{"n_head": 4, "d_mlp": 640, "activation": "relu", "qk_norm": false, "bias": "all", "tie_embeddings": true, "grad_clip": 2.0, "warmup_steps": 200, "final_lr_fraction": 0.0, "train_tokens": 460100000}
MLP neurons of a small language model. Each row is named by its layer, matrix (down: output weights) and neuron, and shows model dimensions 32-127. Each number is 128 + 24 x the weight over its row's rms, rounded and kept within 0 to 255.
After each neuron's rows, "fires before" lists the tokens most often just after its 100 highest values on Wikipedia text that the model never trained on.

L19.down123 [118 101 154  98 100 125 151 102 183 105 130 118 155  94 159 125 153 160  67 109 167 162 118 142 112 137 111 112 142 134 120 133 123 123 111 156 125 161 165 125 133 118 131 127  99 101 141 108 121  97 123 110 147 147 157 120 179  90 114 133 120 137 131 155 122 153 126 128 130 134 161 131 119 125 138 135 153 145 148 134 104 165  76 108 149 168 179  85 149  99 128 161 127 137 101 162]
fires before: " to", "–", " been", " a"

L5.down326 [109  98 188 177 143 114 129 119 116 158 112 145 145 129 128 129 131 145 154 125 152 120 123 170 149 116 155 111 117 154  82 146 143 138 160 113 127 160 131 142 120 140 149 106  67 163 115 145 158  76 151 157 136  79 125 126 120 108 161 190 135 133 125 116 138  95 162 127 144 137 123 109 111 140 124 124 122 134 159 172 115 109 130 125 131 102 140 135 152 124 148 135  97  92 160  94]
fires before: ":", " |", " Con"

L19.down292 [107  87 120 147 134 160 122 118  95 143 159  97 120 165 116 112 109 174 156 148 150 146 130 131 144 144 148 132 119 105 100 147 125 140 105  58 138  84 113 109 154 125 133 115 151 103  92 142 167 111 122 154 155 151 141 114 106 138 144 145  89 116 163 168 131 125 147 135 138 109 224 137 137 113  91 150  98 105 151 154 138 110 122 134 136 128 152  91 127 147 135 157 140 100 148 125]
fires before: "ti", "nt", "tor", "ted", "ting", "ll"

L11.down278 [131 122 111 110 139 117 157 149  96 153 160 143 167 121 143 106 128 166 149 150 105 130 109 153 169 156 144 185 149 146 136 139 144 144 153 139 165 141 175 139 113 138 161 140 109 118 149  88 152 102 122 147 143 147 117 111 146 139 115 125 142 126  90 138 132  94 134  95 129 154 113 144 120 130 140 158  67 143 140 143 118 118  82 109 126 133 181 127 122  89 115 153 120 107 145 116]
fires before: "s", "ed", "ing"

L12.down5 [128  63 122  89 151  88 106 165 125 154 142 147 143 128 115 135 121  78 153 136 111  99 140 163  95 151 140 130 162 132 133 148 149  99 122 149 104 119 125 127 144 165 130 102 120 108 155 130 113 161 101 126 135 139 109  95 114 132 132 164 152 146 131 109 103 105 113 162 122 160 103 136 143 138 128 123 122 114 162 133 119 101 129 111 137 113 154 129 125 134 132 117 146 104 122 146]
fires before: "="

L4.down191 [140 150 112 106 152 142 131 127 136  84 119 149 109 120 153  85 125 101 132 125 166 136 111 120  94 135  86 171 123 113 123 121 140 125 122 141 148  90 138 139 183 145 162 128 138 145 143 101  99 139 107 196 114 118  87 147  91 122 125  91 112 116 140 130 120 149 166 155 145  84 103 134 118  87 136 157 116 133 116 105 145  81 112 159 116 105 146 144 144 118 106 127 123 104 110 113]
fires before: " medal", " |", " Summer", " Density"

L9.down538 [121 120 146 123 111 122 135 100 120 140 133  96 131 138 129 150 107 123 150 126 139 122 139  81  78 166 132 162  93 153  91  88 122 126 134 135 156 169 119 127 123 126  94 154 110 144 126  98  86 117 121 134 121 122 156 139 143 128 110 134 150 114 153 106 102  67 146 116  82  78  96 118 118 122 135  77 106 111 103 114 179 137 111  87 117 125 138 125 147 159 119 150 136 153 123 129]
fires before: " in", " to", " by", " as", " for"

L14.down200 [169 127 118 164 173 129 117 119 145 105 134 147 119 125 102 189 141 110 181 104 127 127  93  83 167 118 135 174  78 166 129 114 176 123 108  74 105 125 136 124 135 160  89 130 143 114 106 134  86 114 140 101 153 163 101 174 151 133 132 124 126 124 113 158 114  89 157 135 109 100 149 159  89 135  89 103 114 139 118 120 136 108 137 136 109 148 148 134 131 116 126 155 149 162 104 130]
fires before: "ti", "ted", "tor", "nt", "ting", "200"

L2.down634 [ 89  99 112 119 140 133 109 137 115 169 135  86  79 145 136  96 100 126  97 122 111 130 144 109 133 146 143 136 122 117 120 140 139 131 118 158 150 159 102  95 130 107 155 119 137 134 134 118  97  73 134 152 176 147 152 108 168  87 132 124 106 109 122 140 131 127 118 139 115 140 116 156 141 108 162 147 158 102 107 147 100 108 118 103 129 115 161 144 157 163 140 143 132 120 138 158]
fires before: " -", " |", " Lin", "\""

L3.down614 [145  84 107 163 127 155  99 135 119 136 137 121 111 100 121 140 140 122 112 111 117 138 121 111 129 121 120 141 156 133 138 119 138 155 159 144 122 133 125 159 111 142 102 149 108 103 172  96 129 132 108 108 129 141 129 124 160 110 195 132  78  96 169 133  96 173 166 115 173 113 142 113 122 146 128 143 116 132 139 119  95 144 123 111  73 102 142 129 144 142 143 111 101 174 115 106]
fires before: " not", ",", "n", " been", " a"

L19.down531 [129 107 120 105  92 121 110 122 134 124 130 144 135 157 139 134 140 111 128 137 128 161 139 191 139 150 133 155 140 128 131 128 133 164  90 157 135 130 151 112 115 160 144  97 131 175 159  77  92 150 105  91 125 140 133 110 144 134 134 149 143 126 132 130 116 156 126 132 133 119 114 140 104 139  97 160  81 103 118  93 105  92 142 163 125 134 123 110 124 160 149 128  96  73 109 140]
fires before: ",", " and"

L4.down611 [125 121 165 150 100 131 125 117 128 176 141 124 193  97 153 128 102 157 116  94 114 111 160 133 141 151 131 159 171  92 134 138 188 124 121 136 103 148 123 160  99 124  89  93 149 124 166 152 114  90 144 155 158  51 118 132 101 136 137 135 159 128 133 129 139 100 118 141 147 116 150 141 155 101 126 120 141  62 139 171 110 103 144 123 125 128 128 111 146 144 131  88 119 140 169 174]
fires before: " |"

L11.down226 [124 136 115 164 119 155 102 127 107 143 117 189 151  82 121 128 137 138 143 126 148 146 171 130 133 121 140  77 135  95 149 147  56 101 113 116 142  82 146 129 115 136 143 144 136 158 169 140 150 159 112 109 142  94  93 144 126 188 133 109 121 136 172 147 107 167 151  95 140 125 132 145 118 119 140 133 133 126 127 133 125 150  93 137 106 166 107 105 152 152 111 162 132 145 110 153]
fires before: " of"

L2.down191 [158 139 147 160 138 134 103 128 160 145 140 136 170 130  94 132 115 114  99 124 113 120  82 167 109 140 122 175 142 137 107 146 138 145 100 124 134 137  93 104 100 121 151 113 104 152 121 115 125 106 150 155 138 131 111 129  80 133 114  87  79 103 144  89 131 140 169 134 140 213 137 162 132 111 132 131 133 159 100 144 173 144 150 124 136 168 139 141  76 132 136 113 116 125  99 112]
fires before: " the", " he", " she", " they", " a", " it"

L14.down226 [187 134 136 136 126 152 127 135 145 110 149  94 133 134 175 155 120  85  97 132 170 125 154 140  87 100 148 151 109 151 140 103 146 162  84 157 138 136 151 145  88 191 122  98 103 137 108 114 105 125 105 135 141  87 118 161 107 154 101 135 139 125 117 107 120 171 151 139 154 138 181 164 121 173 103 116 161  99 120  63 128 123 114 141 135 147 159 120 136 146 163 120 112  80  75  98]
fires before: " =", "=", "ion", " and", "s", " from"

L3.down334 [165 106 152 181 117 122 157 102 125 129 155 130 145 120 134 144 156 176 115 128 120 145 104 117 161 112  67 156 162 112 126 138 163 113 149  99 116 139 138 140 148 122  91 148 115 132 154 116 131 104 152 118 107 116 165 125 140 155 114 145 121  77  96 125 144 124 150 111 135  97 153 132 117 114 113  98 105 100 110 131 113 119 148 158 125  73  88 121 150 134 146 155  68 109 134 148]
fires before: ":", " of", ".", " Con"

L4.down452 [119 141  95 144 154 147 133 108 109 133  96 113 108  86 149 120 114 125 141 129 134 124 108 139 140 126 182 139 110 178 100 155 136 138 141 122  99 158 149  92 140 107 131 141  87 147 103 146 132 168  97 125 146 181 110  99 116 130 135 101 129 142 139 153 116 113 131 134 172 136 131 129 139 125  58 133 127 136 143 115 152 162  99 143 162 107  95 133 167 140 166  98 102  96 108 131]
fires before: "8", "5", "1", "4", "6", "3"

L11.down98 [110 107 131 105  70 126 149  82 107 123 145 107 156 168 136 134  97  87 156 121 134 140 114  93 129 133 143 145 127 145 132 117 155 117 176 127 114 105 160 123 174 112 122 149 108 119 142  96 118  95 107 163 164 100 141 117 165 131 120 131 111 118 152 115  86  99 134 148 100 171 131 101  65 161 127 135 100 122 145 119 167 198 106 121 114 116 147 123 171 133 119 131 120 103 101 108]
fires before: "ing", "s", "ed", "d", "ment", "ca"

L10.down177 [138 117 173 140 104 109 161 116 140 120 131 128 146  69 107 160 109 116 112 145 118 119 137 136  70 162 127  98 107 143 141 206 125  67 128  82 139 164 100 104 134 176 148 145 119 113  94 135 175 146 116  82 174 160 110 144 177 123 102 147 121 161 136 108 137 139 140 117 120 108 114 140 110 109 117 116 103 126 112 144 104 143 173 177 124 101 152 155 140 155 108 128 135 126 147 146]
fires before: " |", "0", "5", "6", "1"

L3.down512 [103  96 129 150 170 139 120 132 150 165 158 171 101 146 145 139 179 155 141 106 132  85 145 154 115  68 129 117 128 131  96 100 105 133 125 122 105 145 136 114 127 119 154 125 112  96 115  94 129 161 169 135 154 116 147 112 140 148 158  89  75 121 103 129 114  92 161  97  44 157  93 135 132  93 103 108 114 146 157 123 123 105 120 136 179 125 131 124 119 101 117 136  92 112 135 175]
fires before: "\n\n", " The", "\"", " He"

L13.down17 [122 171 143 105 127 140 174 160  76 160  98 132 146 163 155 164 133  78 130 141  98 152 119 123 134 119 109 122 148 134 130 146 152 155  95 183 128 129 144 137 124 141 145 163 151 132 159 113 149 130 147  89 125 136 111 113 123 127 126 132 147 143 119 127  96 127 165 154 142 158 122 122 100 148 160  95 143 116 150 114 136 124 106 143 105 132 137 114 142 165 149 141 133 106  90 108]
fires before: "-", "ript"

L6.down163 [133 105 139 143  88 138 142 125 121 147 106 133 129 128 138 137 110 137 142  97 113 125 176 139  93  82  91 136 134 118  90 139 118 120 144 180  89 150 136 122 165 154 125 105 141 138 109 108  88 114 106 120 173 143 163 141  97 123 133 151  98  84 155 170 136 142 153 119 130  94 128 108  91 108 102 105 161 124 140 126 128 113 110 120 139 147  99 153 148 121 147 148 169 175 153 121]
fires before: ":", " the", "B"

L3.down313 [121  97 123 150 107 144 154 119 150 166 112 136 131 132 117 112 105 136 151 150 129  75 159 114 174 157 155 118 184 115 122 153 106 151 111 110  88 155 144  87 157 121 107 122 120 108 130 130 149 128 167 130 115 134 121 138 114 155 142 106 107 110 161 111 126 140  92 127 125 135 128 103 132 140 153 124 155 139 151 139 116  91 117 115 129 109 159 164 113 117 193  78 121 112 128 120]
fires before: " the", " his", " a", "-", "um", "isi"

L14.down262 [112 156 149 112 106 125 135 136  97 120 135 143 146 156 115 105 104 139 143 159 120 102 135 107 133 125 134 173 117 116 126 113 129 121 114 144 123 137 112 131 185 105 115 142 171 113 149  88 116 113 118 138 103 106 148 129 104 134 119 131 135 140 175 141  93 133 113 125  99 121 125  74  87 174 151 148 131 139 162 103 151 122 120 145 127 175 129 144 126 143 160 175  83 125 139 118]
fires before: "ed", "ing", "n"

L10.down115 [137  96 106 176 123 121 151 119 111  79 136 133 131 144 129 131  98 128 139 170  99 137 111 116 124  69 146 152 132 145 140 152 163 113 120 124 105 121  83 120 130 100  86 148 108 108 104 145 114 170 157 107 137  92 117 143 148 117 131 132 107 141 131 128 166 168 119  94 133 105 101 107 101 165 111 145 114 114  98 118 128 113 150 154  84 115 110 110 119 156 125  89 101 132 132 146]
fires before: ":", "\n", " the", " by"

L13.down636 [ 76 155 114 134  84 116 120 122 121 111 150 130  99 109 128 167 137 191 137 106  96 121 107 113 156 129 110  93 121 128 148 111 152  80 153 149 144  84 164 132 125  84 100 122 120 183 184 116 115 125 150 121 109 143 110 130 163 101  83 150 151 122 100 136 125 134 117 152 104 115 140 130 116 178 145  80 125 122 157 145 132 130 129 132 139 158 143  74 132 170 129 148 122 118  98 108]
fires before: "-", " |"

L4.down255 [102 142 111 126 154 143 105 129 110 110 134  77  98 151 169 142 123 152 150 130  92 136 140 144  97 166 167 126 149 142 131 162 121 144 118 107 124 125 116 130  85 138 164 123 132 118 133 181 104  84 119 106 125 172 127  87 130 141 119 117  87 123  87 163 112 178 130 112 109 128 134 124 135 104 146 134 162 130 131 126 130 109 128  94 131 106 135 112 158 101 120 105 153 121 136 144]
fires before: "-", "N", "E", "W"

L19.down515 [116 101 118 144 124 132 123 121 156 137 140 169  97  99 101 141 181 155 138  92 141 184  54 157 140  94 137 102 102 159 145 136 159 133 115 160 131  87 134 130  99 121 133 147  91 166 143 126 116 111 151 157 160 136  98 162 116 173 144 135 116 149 124 127 143 153 127 117 162 147  73 123 130 119 116 130 117 118 147 160 149  91 135 132 131 152 138 161 112 135 107 169 130 108 121 169]
fires before: " that", " to", " the", " \"", " of", ","